MLP neurons of a small language model. Each row is named by its layer, matrix (gate and up: input weights) and neuron, and shows model dimensions 176-303. Each number is 128 + 24 x the weight over its row's rms, rounded and kept within 0 to 255. Numbers have three digits each. A neuron's up and down rows have the sign that makes its largest values positive.
A block is one neuron, or neurons of one layer that tend to fire together. After each block is what it responds to, as a language model described it from the Wikipedia text at the highest values.

L6.gate50:134137090122124077159150087121143130141139113110172123142110117150118098121058109175157171103156136135117140123130158146119141133099100177115145139154125152107146118136106136126116131135106157126152117172097150161126130132115206135173125088103080111115147075108123142151093164108115115131088114149121135127159128106120165116075080120113122124141108131139104135129115123144082097152095
L6.up50:115096158153151152141133130109150100116165123117154110148141104119138092156129104161147147117111150147142136138140101118119115128148107146111115103208125102134104111154127153166119125113133141117091126100144101122130121161122149110104128127163142142167135147136139120140099164125104126099134148125093128153170153085143146127090158126103110092149124151062126166146080109134126158136164
L6.gate123:142105094082122152103122123136141130126164119144115089177134118132080132166099091123119144127147131123134143097106089118134131120135130092121119118124114137136184153098099119090129143107145166106133147134098117115154155145146117164123140113160132087165119116097117201083116090114113081164118162147125080148131117131110152102121141064138127122140107157115090105105149100096138137117091
L6.up123:073098161167084162124168135117139134092143142177138118088052137110091085125121163114095121124095101145147166123096135151119127118146174156129114126127158128101153129102108104152153132099088103157136147153132174182171141112123190135152092124146124101157112128149091142127130180150127117159113167096148145166133128131119145128125123111117136100148131108139124121114161147142120097110107
L6.gate474:072089121131160174113141115124151135095136064136084097182156116138151160132120093146158130150155132164130120162148136141135132142176159154125138129151119163115115126108091126129133131132089107078104112127122117106151150173119178118080097108151117169106131080095075156145116148149109132128161167106145148152172161122114150141106072124112137111151148096110111120126139094137096102102138
L6.up474:126131124112119092118154143152133103123144127135128117165128154116122142095109135164123107090080127120147102129142134123092096076139128165138106097137113155112125166142092095135092097113131096102129102132116078110107182140141108158123087139110144112157121105116117148130189133162150164156110162119129170116123154125120114111121118130111166149183131112138147127096107150116146099096108
L6.gate525:148143140153139101107138149129120092151136139139094101099150103108115136141121105139082148102109125173167140096163134114129135098124144131156137110126115125143119140117044117110091122076111102096109121121118141141171181144109124121142136165128156127101154106105059111071107161162140074125149156092109145133147150138125145126086088111131139075121143098132137120106139086129164145095127
L6.up525:100078099135150199115149121135200155090111131144135120163075128112112114146103172119098112140097156102103101140130124150144094146089116106126131141166117138129129105141129082134125145084143122102166162095083182134154128130141133100079116122109079136155156131141128122110122132127117137104101116121116136113143125137125085122110118126088140138143170099135133153125106149137149150111112
Responds to: Opening quotation marks

L6.gate52:168146138093135135119161137122167120150109175096107118126143089152156145105135157072138122133101180144128162099152139153114138114108113116116111083124125113146097134084086107088133165127094134109130135136128157168125137096129145148140131107122105141176118116105133102122137134123164193135153151135156099142146134130111186141113102073123125133096146135125136138095086102128115114118071
L6.up52:148142136135091114159179116093109118128098116163101113108120138171121123126134160096147079144138124138109146123143139168114168158062154134097121060152090108104093146138127131109078149114151138130070132136154108140179128106124165115142137130115097108155111095117146122117148123131123133154131151131125127154152139080172123108115111136116122137114108151105179144105125115158128055141151
L6.gate129:165127116093116155116134096123138150121136145130150138120124114104143119130133163136094131106112133132103153106161136196115136172126118124135160125116126141103161172062128089141121144135085067108129139119106151174134123133131123165107128150136120161166135077127138104136129124126120128110114088090133159148098164145108117117125106136106186142145109120126077170105146122145110127088128
L6.up129:111136141117107164128123111146127132115117115123180126155134173151142116124166154130141106131127111213118143084156134099089100116134140128121112151128121149159122123098116120086085115116121151113124143103125120117135176129105192121107092130120131147157119137087155124114080156161146160087125129127144097141111126143113128141151054139140138091097081096139128094100140103126162134117134
L6.gate173:095134061158131133107108156166095086122103167125156096068168068152139130088165142128139095145131120130139119100190134190156169169126136126102151141139111113145121104111083134079131137144178108087110163126096152161110141120116139146141129156115138114141161134147124125125094134150102146141183074139111117103130145113151144126125123139087112133128150119082152112134151109109087165120139
L6.up173:073150121156137110176127113154124105105142154098136131158150156136145116100152184114079131141084100109157160085182156156129111120147134133092151125123095163148097165100138126139116164132108165136132170182137108140089142117134192117147156116147115146133107092155097126148096137144128088125068125104166123169100111145116071082112132110122125119144119161105126157109152157144109118147105
L6.gate467:131120120129123174102121115084081169147114117146105169163148119113110149119083125150126124101094122151076137114128083146152133073112066126149149119166099146154129118132138115150149133101143140130137096086188111139098134130138150154141100109121104138161136154132137101124100100146115135117056129123172140132179052126118127105128101171084169095120151152182147112101133125148124107173097
L6.up467:106136100174105143153153156127107120117105126101110120108134137154150108130145082122115137135165132098141124159142127107101114106161144111103167116107169081160115134122157066101145141105109113140136113136123174155150129120076140115134121172124164133088099115123121109137144102118090142145125138120120152159156108103129165109141112156081116117105169139143149127168093122087178101141128
Responds to: Temporal connectives, "per" fragments

L13.gate11:161103115133098130151155111135126076122130095131104148148106172164123101137144120112064081146143134098091155165124118121111146156109139204117117129112140171181126138151085166126114123147097166114119094127097143114115146098117140133157098114122111120115148113138103160095139118107139118099123139145133092187156154139132140123132133138129154119135112129104103132181131116127125140122107
L13.up11:060091132092132125164151148138144154136133145136090131153099108146070135117112132132138100163146119116145084148110143115091126072133137156143092107123053125172125173139127145170082127152146143103113131151173155136133114159138126165147121128150110150129156138084088137124117112102124118163114123138119115135141146138119106141154160112153108172106117094136136171158118139152113105141104
L13.gate203:121100129118107111131104103113121116134142136118107119144137115133137110148083135149112065139167106103100081141137098153149128121126116139122105115086128162163120148109174147117105122106108140138112083117173114131118150149122147146124101150133110120109117153142098142125143126100113124129081147177124100130160091127145170110169178154160172142151119131128143171163125149123107181123127
L13.up203:121139127128128106176177134132155162098130174100160146121102174128141152130129108105101154132156097071118148159119087167092137167167124123131137156126180126107132133131147135151102101137090108156153106124179160119126139132133110121108143171090093135127135148159135131089158093141138104094163099137127177168145129131132127099141126151153141103102141145139117153122118101140101094092056
L13.gate307:116131111117138089166147134130121143113101093135141126160178087159148102138136163146128159101156097107093067110128130083121112159141167179123117168081116139131166106136120148147090111149110093088159121123125136123088107160128137135171106155156173137186135113130110114138157118112113099154120176134134139128114128128148151154110124120104126092112138106116111116141159123143119151172138
L13.up307:153150145153126137148186185122094117120143110064128094146117143163130104127117109174111159131135110110135140143109131097145095128127117135119158174115087157146125151150086141189095112104120120114144137121110122126121111136128113119162118122128142150137133110139122196140140112134127130143128154150116086099097127110118103115110099043099119128068158097117127101135117121143109107158106
L13.gate577:148124139063092140124143090158178140149126114125140135146078107104149090149077134102099111156163094118143119078139118119104079153147148164144071176176157141132134091115185143127087133105095129104113126173113107146072174120151138155152119133111147108113148107080138128127143164121111135134142126158142134127098135101125150104146115133132148170161125112109163147178105099093107142141139
L13.up577:124167135121117154089167103140104109164118157136094152162134118136155124116140157133154185133122111136149168140119110124129114116139127156117134111140137072143105120174104117179117111110152173124112118141144153122156089108083149104103123135135129137152148088121141129113135121121129109104096146099171100121114189099107137128130115116152136108123126108181109125116160145117125102141112
L13.gate581:066079123133094105120157089154099088147131106150150113128118130124144133152125114123155157143145075113147094122180172121122099148092125102113106102106091142172152083166163144164141156156096110117092131111137122122093100120139163095067117112107127111096124082132124131131147138095130136109139131142128168151144129110138106106137118139114120142175152120132161119128159095134123102151118
L13.up581:115123160123173122104120125135090102139169102113157148137125170170120133114148153152132138116117061125134085106118130127144129130131083119140146145098097112162118106138098136167157138123149125104112106115123149121109132097097138136143148074165112145108117069116169132133116110160155162151147122132093107129167099153121109112140101128123099135142129129107156135110105168156101112112121
L13.gate605:139139123156102138094152095160121135134105134130139058143108098127114110162165114117116098129113125131106114141144129143087085088153105137106127106126112129162133136151143128089130125130134102135137083125157072089138140159131106136178136157165071097141111136143123134077135126144113133186114127123090183158152117142149126161112109138127144154121120090148125100134135153113125136098145
L13.up605:150128110103116156166156112127174110136134178170135164098149100145141147138166118142151132150095128121165112117142106149108122108148132113098127122104076148121117123133134128140108115149115078115136088139121109137129147175092151122117124121143123151096171137112131155107132107137149117119117115126133111105194130161116111145151118084177128173157135144138147144120070149154096197139182
L13.gate609:166112146118133128176154103175155133156129115106117140126165140171108121134127127121152108133120125151159126128109109098110075175141114094129126183139099092163122130109128150112128107119094145139112119094158115154096126125117124104127132152125148144136104088144107106146133109113131135136143105139118129107165167105166128139150142104129139132162121120086095163088145162109110150159131
L13.up609:136120105165174092142168143091115165105131126114119113163166112120113114145121161131147124126160143138146166133128116076109106110142106080116119104120123098110132091124147136070109122119133143156170103128158100122104108114131172096122121127169118117154114131140136141091157113107118109140114162162128113109111151137165105116137098097137128147178113114160116110148121128096117141130071
L13.gate811:073097091188105101128115137135113120094106102096133153110096126138088121165167125151105132154118134134168133115168158174089138138119125136111108138116124109118146116127133092131137135154125125111159095149097162126156117100142098116083132157080155104154103116101137149103133093123116081143136147148138092124102097149134119149086085160069089113135110109075117117127134144138126176078107
L13.up811:090115121135130097145105152172129112131101103138116126099110137113124105124056139157102189135144100135146102119132090132129078126126137125109141141084151164108159166121103115101124092129154148106140097140115145091166147131131145076111117086121124076135151138141124123168135092128123100152152097108114125081127157124131136142168104160137151107100074106166073136138160074101107186082107
Responds to: Word-initial fragments, especially "Th"

L6.gate253:133165136146122123126097127101107122127118132136140114162111146126156166101063138114129136105112183119169139099166133108109110127151132123102122134110123126119112110151145136140125095115145165116084127128129090121113102182134147141118136133092078120108113116143135117104161046139130115147114132112122127143130069103084135096127151153157148170109119160071137138133174134105103115145131
L6.up253:109137150119137139133155111140107119128149110115122164166113113097119169113103103170128157122099136087129145126128149128099105093124091117104127148135110175140138129132106148163111139126155111130118116103147139099107102100137110138146131150132157120140130139130166151155058135219119131108130130157060079118098087140155100129156163173124148133123089117121147142113103147126095139083118
L6.gate290:145145093116144067119139110111079113078156108156111117112132090157147146105077123172106109138126141118134078136172116154157157095103134110123132099120147149125096107134082114136111113095108101088150099115157129117154156151137094155115113130105113143092175137106122123059152099158140117134130141152186133153087092124097119102069160131127170115152119102165141177143163083100091121114134
L6.up290:169123117152095168166132118164100119152131143123142124137159124114137119092153094093104132143124153153121149128092118143146091085130143124139103147108108167157128120113153106093066079092063122150173113123129116117130088162134145157130113089112119147083105132124134126118108116161128081138121128149123100115123098139089148086163164147132144149119132141165091147138133118127107195124083
L6.gate380:109109108157130142105103129088135105100118088156104135093148139135117141092056117144123146118106138099162145153125109122115131113135148148117127139132127143133161164146158114136119107132103117101105068149177113133116129135162161148129139165112144152138127123136098133098108143120125186111118131134123092136144069137146106139133103123098128100155169161072131132098120183138134117144088
L6.up380:134138152134136114104057097085108135144102134129097116170153136148101123072118115149127132108073100126122136122156101087106124176133117090159194127129101095097140119152157102141106166135094137158120072115123114119155151178136101144104096141133122102112127114111104173147093146180116111109124126152161105102138115122159107145134137107147120101138115138112134115119118142107077086094110
L6.gate508:156170123157132146141120145113146078121150079160118175076121144111123161118114172128133110082096112140107191124151109137106087088140096114128117151108109156143161140136147103157172128134130109108106104130110132134105102108169101123129192104102134156126187158143162103099111086139132131134132168121139110121096110146117140138137129139149115150107143135101134130126126133132116089098088
L6.up508:143126135159160155156128098129145089108141148107140098103126127161109158128124093153115165090108135120177101103114145152123089129131129111159129120150135130127103126136139073126113101135143090111113089077157116104096120178147154091139166159119091082148143153128115104147095139117190112129064143158103136104131102154112137110106174149111155141125121147106137094114141155114116106094112
Responds to: Alternate-name introducers

L13.gate69:127194104136125127104087088143123145158148095109142104152133124135126094119138080139086068109168121153125148105120119105171112126141122148110127111151125141098123088109134117110146113116110124122084108156154138113103095083149153131154125105121097156153171157113124132122165093135116136117163086100102142130150129195104120161106127114124124073128138069156146138145089135104110165111111
L13.up69:091130176113120153084109130122152129067158089073106155106110118116116144136145104135121126117123150119168162149147099133133132128142138115092131142157140143132146113138142098158128131143111106153122107136103144155109155122123152135099128102125120081082155073128108127162099130142125139119137126143111148128140114126112135104132098156106132129167105117142149147084098104105154101117138
L13.gate89:098152136148132131144155103109114176161149128123163132129116059136119133114109174128120103118142085131146171104121075117136138109126131124097119165159140112101130094139162122177143096150070118122148126157169157094146174166153163140101138092157118127139172130128103127140102126150126109170120174116098120155120132133162135163159134116141163109104132120159159122146100130114124110111135
L13.up89:101103149154124139095103147142107126126125123170129100094148150134122131116158085138144114157110168114131108100141126137140115107119135156108134104125076119116111147162113148143155143111097130165116149115167163126120132127185143126117116138171161125155115159119124131132120135124089136112154134170157089138148063132136124119149123125117141131124095136131156136139109143173136104112104
L13.gate104:090169177159086096126111152118181107138145143124137112134110079120105134127109119155146091107100112084179157126175121128143089172132116122090150136134142131111182101179125124131108139107153068146104167138116135137110127102106105135139147147163153118109136116113145108155124099142166168162142115118097156150159124126104117103128107101120098145157132113094125162115141169081134136145174
L13.up104:119162120135109128113134165154155078099138138107086130108138113140123123100106107106123132105115154140128153132144152136111149123154131113150113172154144142174113112152127089121150130135122139111177127097112128135162118071138085109133126155100152112114149129154169159092121155127108099147127094139116171107139142092149191139138154113139157106120166145112094135119139104122167114163164
L13.gate136:127142135146129150146115126115103127177136125121102115126145107130176181150124172137143109124136125123126146106132130090128109117179102143096130145152134161104123178123094138133140089161153166152113158149116146096142102078127122093076144136132097134154120060128137156130105067086094124103130110129162108141150092104154087115122143116188160134125136124130139127147114149167114126112162
L13.up136:117133086156151112134085116108134121139075128112173132090100091150135080134145121137157134127135120084133143118138109104110183120112133139131111151121112151095105173085147123137147132112180145123144111102100124152148133134163133126134111138150130143117149141144147157148093129157129152117145063131100133123084143129137085171153113112121129103147133166080160137125124122087126118145147
L13.gate440:081168135128166158093117124113090085152163131090099118103094104124083149094113137136134097096125139128111117118142134093104135110183120095109135126126102141110146143151109128152132142087130133120105126119130164106104110110130165112158132135158130148153115136139125110170114066145105106140115116116141121130108105124103102098144147093145094129124128140146116153138129117131070120123132
L13.up440:124150144159167117127083163135113169150103098112104154150150138108123148130144185180116133104125125111121122135106126105102173127141105147132136122098109156160187165122156113134130107088115136094142107140104172101080173109139153105197095104169126121128144144121138134126096139099134124134057147148139137091133076113106136145135161111120115124111139136129160143139123136156137154121119
L13.gate473:123182091155165121113136100169130118117176120131150145149095130126135103142144098162123092116086154101118146159112097157110146110169110123099149155139167112123149114137144090105131163165137085111109120155139147130112123123147139100139140161170103114103162106173127116122134129110163092134142150111076090118132148125125123148129114121110106142130201131132131117102154167111117121169139
L13.up473:120151133119123141147127118125138115124127167130113119105164113164106139161131175116140075085117122138106148108154099128155108140099116113165165131143148104147174118174116105120121148090139107123155141105128139169130101130146112127148135133145155103142123139143143182155156123149186112162135134101063141146151115155112152156118149136150131121132153148147125151113118142118118103153117
L13.gate661:112093135174137129110134145159128129182139149092119157135083119108083147145150113179135093106090119079122183137114149153133042095123130156108104125139120112112118158141140120130109164151147122099124124143131157124117155088104146113112125189119160152145160106150133115085116110141178126117141148183113153117144146142139164122137122137132127150101082110165132117125119150136126143101143
L13.up661:129106134099153098111130135160164151165101136150131105122145117154152135095122157143159115103099152156146148122076104147168099134128106121138145138162133110084130144170116100117123112157150141164140163102129089141109116160134110161086132115150125090131100134112153173136097127119098117105176116144172181154131141113144098112167156100143111123132122118172149127115122129140106134122137
L13.gate741:088137153116157109115077125109153134146151085143115104144124115153087121111131114126158119096120128169171092134143114179111119128127110139133137118147109097076171134173126086103121108164123107160127176167109156173124125164126120133132133115131145124152134071157164117129150118086126076135146142108144086109112107149107111091133112125172130092111117115146136124152107113089131131130120
L13.up741:123180109122124169104102109142119150138159104121172164122085125147159092131118110133100133060121097136137111188099138144133137118147125154107157132147082150127119154178137142166140124138138130140098154159150143127153139118174185127144166173111132152106151128120139103136168120138136126114135112134112128143143109120095135120127122109125164153135167149109124142148127141160116152101094
Responds to: Slot before restated referent

L3.gate468:100134064093153139144136146170136123085109163148108109137149129134094126119099148115112101130093117090142125141087093112100111095154087127143147117150091117144109104148137134109119171128134141121158118177190128126134137127174130100166163113137149108152149110105155141150107126157113115163118142136123134138113159135107132105150101149130115119141076144115113131120118137132133139153077
L3.up468:104096127124104144160127172123131154105163122132109120106136150147103141126090137133121082126098131172073123169106165159135087102133164133113101149148126107173153148089117091170135154111121082142135092157150151113164149117178182105114131131142134152138136140152143108144136130150150115135074156138158144115116181139120196125159104177144189101099076101140105126133110135142134120171110
L3.gate658:146114128104125127143134138126184121086157085143128129149129187125104112150128145181160135123144105169098152131142116108141112100129146131132145163116139144162160147134125113170123119110146096116174122139109123104130097075094150136058125172105111133119124133129105059156154101137143123122134112124166130133156153144140146115139061140143100093156098156137115116104165131148116137145104
L3.up658:117135148126157131145127145157157103115150094129162139132117139099081127150132151144139099119142103194117137117139139105135115121131093161103126147146139141126166134129167084168092082112118154149142118118094140115148155074103095156102098114136132096123094154146133107144084143145131118117107131134164150149136155110129129150143099162158148165134116181128135161136147121138122189110088
Responds to: Preposition "of" after nouns

L13.gate59:134129158098096108153094128115129149163109124116164112131117085123119093122122164158090169092137100141153137074096134169128083098143154124090149114161178133097135154140100135115134127170114125121109154141089110117127158151144157106156110147158086125178101127135117130097176134117092122149110114154133105158156099117103137118124159169132107117136136107110127158130103096155072125120128
L13.up59:130146156133118125111088139150098113181145139107132131132124109139146173112109113110097124092098174138133177103138126128117069122120146128133159088105118150079191102134129098121114124122142124158110119174110130123140142162175174148115079109118103116163121112137102120140159166131111124136155112174143112145176109152110136124137120132148101143164144132141105162154154129142146143183146
L13.gate60:107080139131104116146145131105111169150141092100080134131131092167092118078141158173105092081127120130148132138117095119167097121114080114071173142162068140111186091143165176135062122179108125118119171091141114141111171188112148123152143125128123154154117107150140157138110135144101066125121110154153102102143127089142137128148133111113127134108115163141123184078114084148126125095134
L13.up60:168147113111099108117129147121101141133115118120141110082115092126127115126093166103111136103101145125145104097120145137133118089119108170099158103135110139126139141120125146151120149128157129158113117129136143175110091150137143157133173117098170108142100121115126166111175122159143151122154173189110128158097130136093145190092133132131124082119145084127099111138129092138115137107129
L13.gate347:046121117117168137110129127107137110099140152087127149082097171104097128127119137106139102082125121127109174123081111138116120129107116085082103131135127134134095134129146119160102128114114116130100123130157134135145117113138160148128090100134152161152135077100137143142093105081136129112164142128101128140134096152176169107119116158094127163129078132144098126137124133173149122116117
L13.up347:148156061120157144121148160131115133138132154104126101097120138115167140112143119149059132117131133150150153141141167156152127103153107092080103130125120166124116123116098125099127119139126154162129078136146154129114102102154165127139142149123126107140124137125133134127118151119128137110162111156124095108149099136107143138090075140119116128123137122132124096117144125098102132071122
L13.gate490:181134104110126125128120121118107146120167141144157129088105099118127125134099096212168104100141163076105085116135110141113130146127096125134134136106090127160117147108127144134134141142112124177090094128119109131161110110162153149132112098128135151126081136122154157129166111117135169087173111140113102171103092133134135169105094138154135126115132158124191131091117140152142119106130
L13.up490:159116143131117114080121132140125105153138159112137093133101105140109146101084132162129154154116104159131153071166123136119119093112116092066166159166102187112154099128119164115123110150114108122110115103150106117106069125135132141143103081127134084199085143134106161124128104113119147104152117131132135142143143115100065133091125169107162126123126162113157149084089107150123136113104
L13.gate575:124125088130132146130184097105139146139146136144117127118098109138110113129145170106110115138167133113136181126098136137113139123162072099075076143125159138098175123110092138115160168118119155127160162127173142096126116115121163081094123097151078152171110152114141187102118118134180101112115164147121118089139133132158162101121171092151143144162142116111113098174180085168128139119118
L13.up575:119139108146159077111131138065163114150136163132147134091142049100148104155147111100162119092122128146162163097136122109160160101117132136120125165104151114157078114161141118137092126126135121141145149140132155117140110136119142117109112088083086158101123132142127160116086118156133089142142140165107128104134133093051143085127148139131084132112151086129115082156162136087105186105109
L13.gate635:106096158134139098126113128117136117181129145130156134139146100127102140120145126118100127145133110097093152146087162180154132151127106103094146152166140157090137128130122121096123138154076120142091200117113121183110138121120181137168080168129126114160117062129118192116130100113117103119153124182113113113095107174111083114150155111142133097110106118128144154159117140153133139110124
L13.up635:129128160182104114116121141140116132139122161125180106110143130160100144151171145205145089149106138125107127138120131178121108149138098102127128135126126097091137109118145135162109112109115093138107151121127196150168128148172156155153083132145138141128142086127096129112122169149111113131155132150127141151091161147092124119079118160128138114126113115128131155151145140087156127097120
L13.gate733:153140115148123161112176124089162125116139140119140072143129147153106124096101100135082105110144150112102169131092127148135127187130100135098117109131092115098115118152153154104165095116126123163163159149151141135145113073150135122139136126121167159142131119119112153137134145150113139137118169137159128113137103149157103060139115133173128089120184145142124142138090116135140135162122
L13.up733:065129144112092174103149104127106168155088122133114148116120154126181125060091113149115137085123118132139103125082168149120123158133131106103162115116109147164130146106158126143133142121135113130127107152117149144142119148131120114120110115156117121135124111095132091144110091122125133082128112109133141122129160142155091110169127138169135108108103097102095152165134133140096118115146
L13.gate771:116115120087127122131092153140153126060104122137131097111149134138117142131099108109149152152140117079127102110171124137116110095116123131084145113120101168161108179155085160095116102131128111165140077151139159124156141097115138112120106100164119148150112112104097114102128106123143103091135083133152087165132203151174160129136129110085088120134142132129146107135149107130130107124129
L13.up771:189158100085106107157149142120157132086160129113152134119109164123152131146136140090116135127118134173098117131100098155110123150177118109106163129135142143125139117103107139097132102100147118147128148143143116154122151098130135127112144114133173132152152137114081111121106137105138164160129133169164090177086113132116132131145115094097135114119092138133135132178143096137102127146111
Responds to: Date-preceding prepositions

L3.gate3:108094132139138144122150165173148128132118172042161141116128122122179113148116123154146099153061138101181148138096167166115079123145135119134106180140143097155149163137126137125144095181125103130144110097082152133125131152140096105108117138135141103118111106168159139142085109094129099124107112118121052108116131167134097161106097135132123123119118182117188168128146069104142105130120
L3.up3:114085087121090132165111135175154114125076128069134102097107113117108142130167127154168150146151135133146131082181187157147107113124106128131125126148102154125127128098099128069164130129167151111150131125144068116074122151119070083157144118146095132141145101118131138151124108143090133094125099161139109100144132149090150129123134134164134152127108099126143134088103149119125102147136
L3.gate237:153124142093116133137110115133140106169188132101105126112092131103119120092111129115115123100095160146109161099137109170111129124116102098134157141147123159110169137135154124132156165114114129106148116119132155133103125140129131083071064108107123093144107118130153132094101150144098156120135127143158149116149089126115152120119102135156141154163140116165145161142143096111095114097076
L3.up237:147113115130095123123156118127138092133107151102158138125115128132128084117129155153123054150103133120119124174167104176145121120130110147111121138130172111120121094153104084090136173097105079147138166150130142170087155130134132172155133097114124147139127134138138162142151163125129158120123138123122145092112129115159108162099134120151119084145157115129172127113074109099155123127140
Responds to: Place and date introducers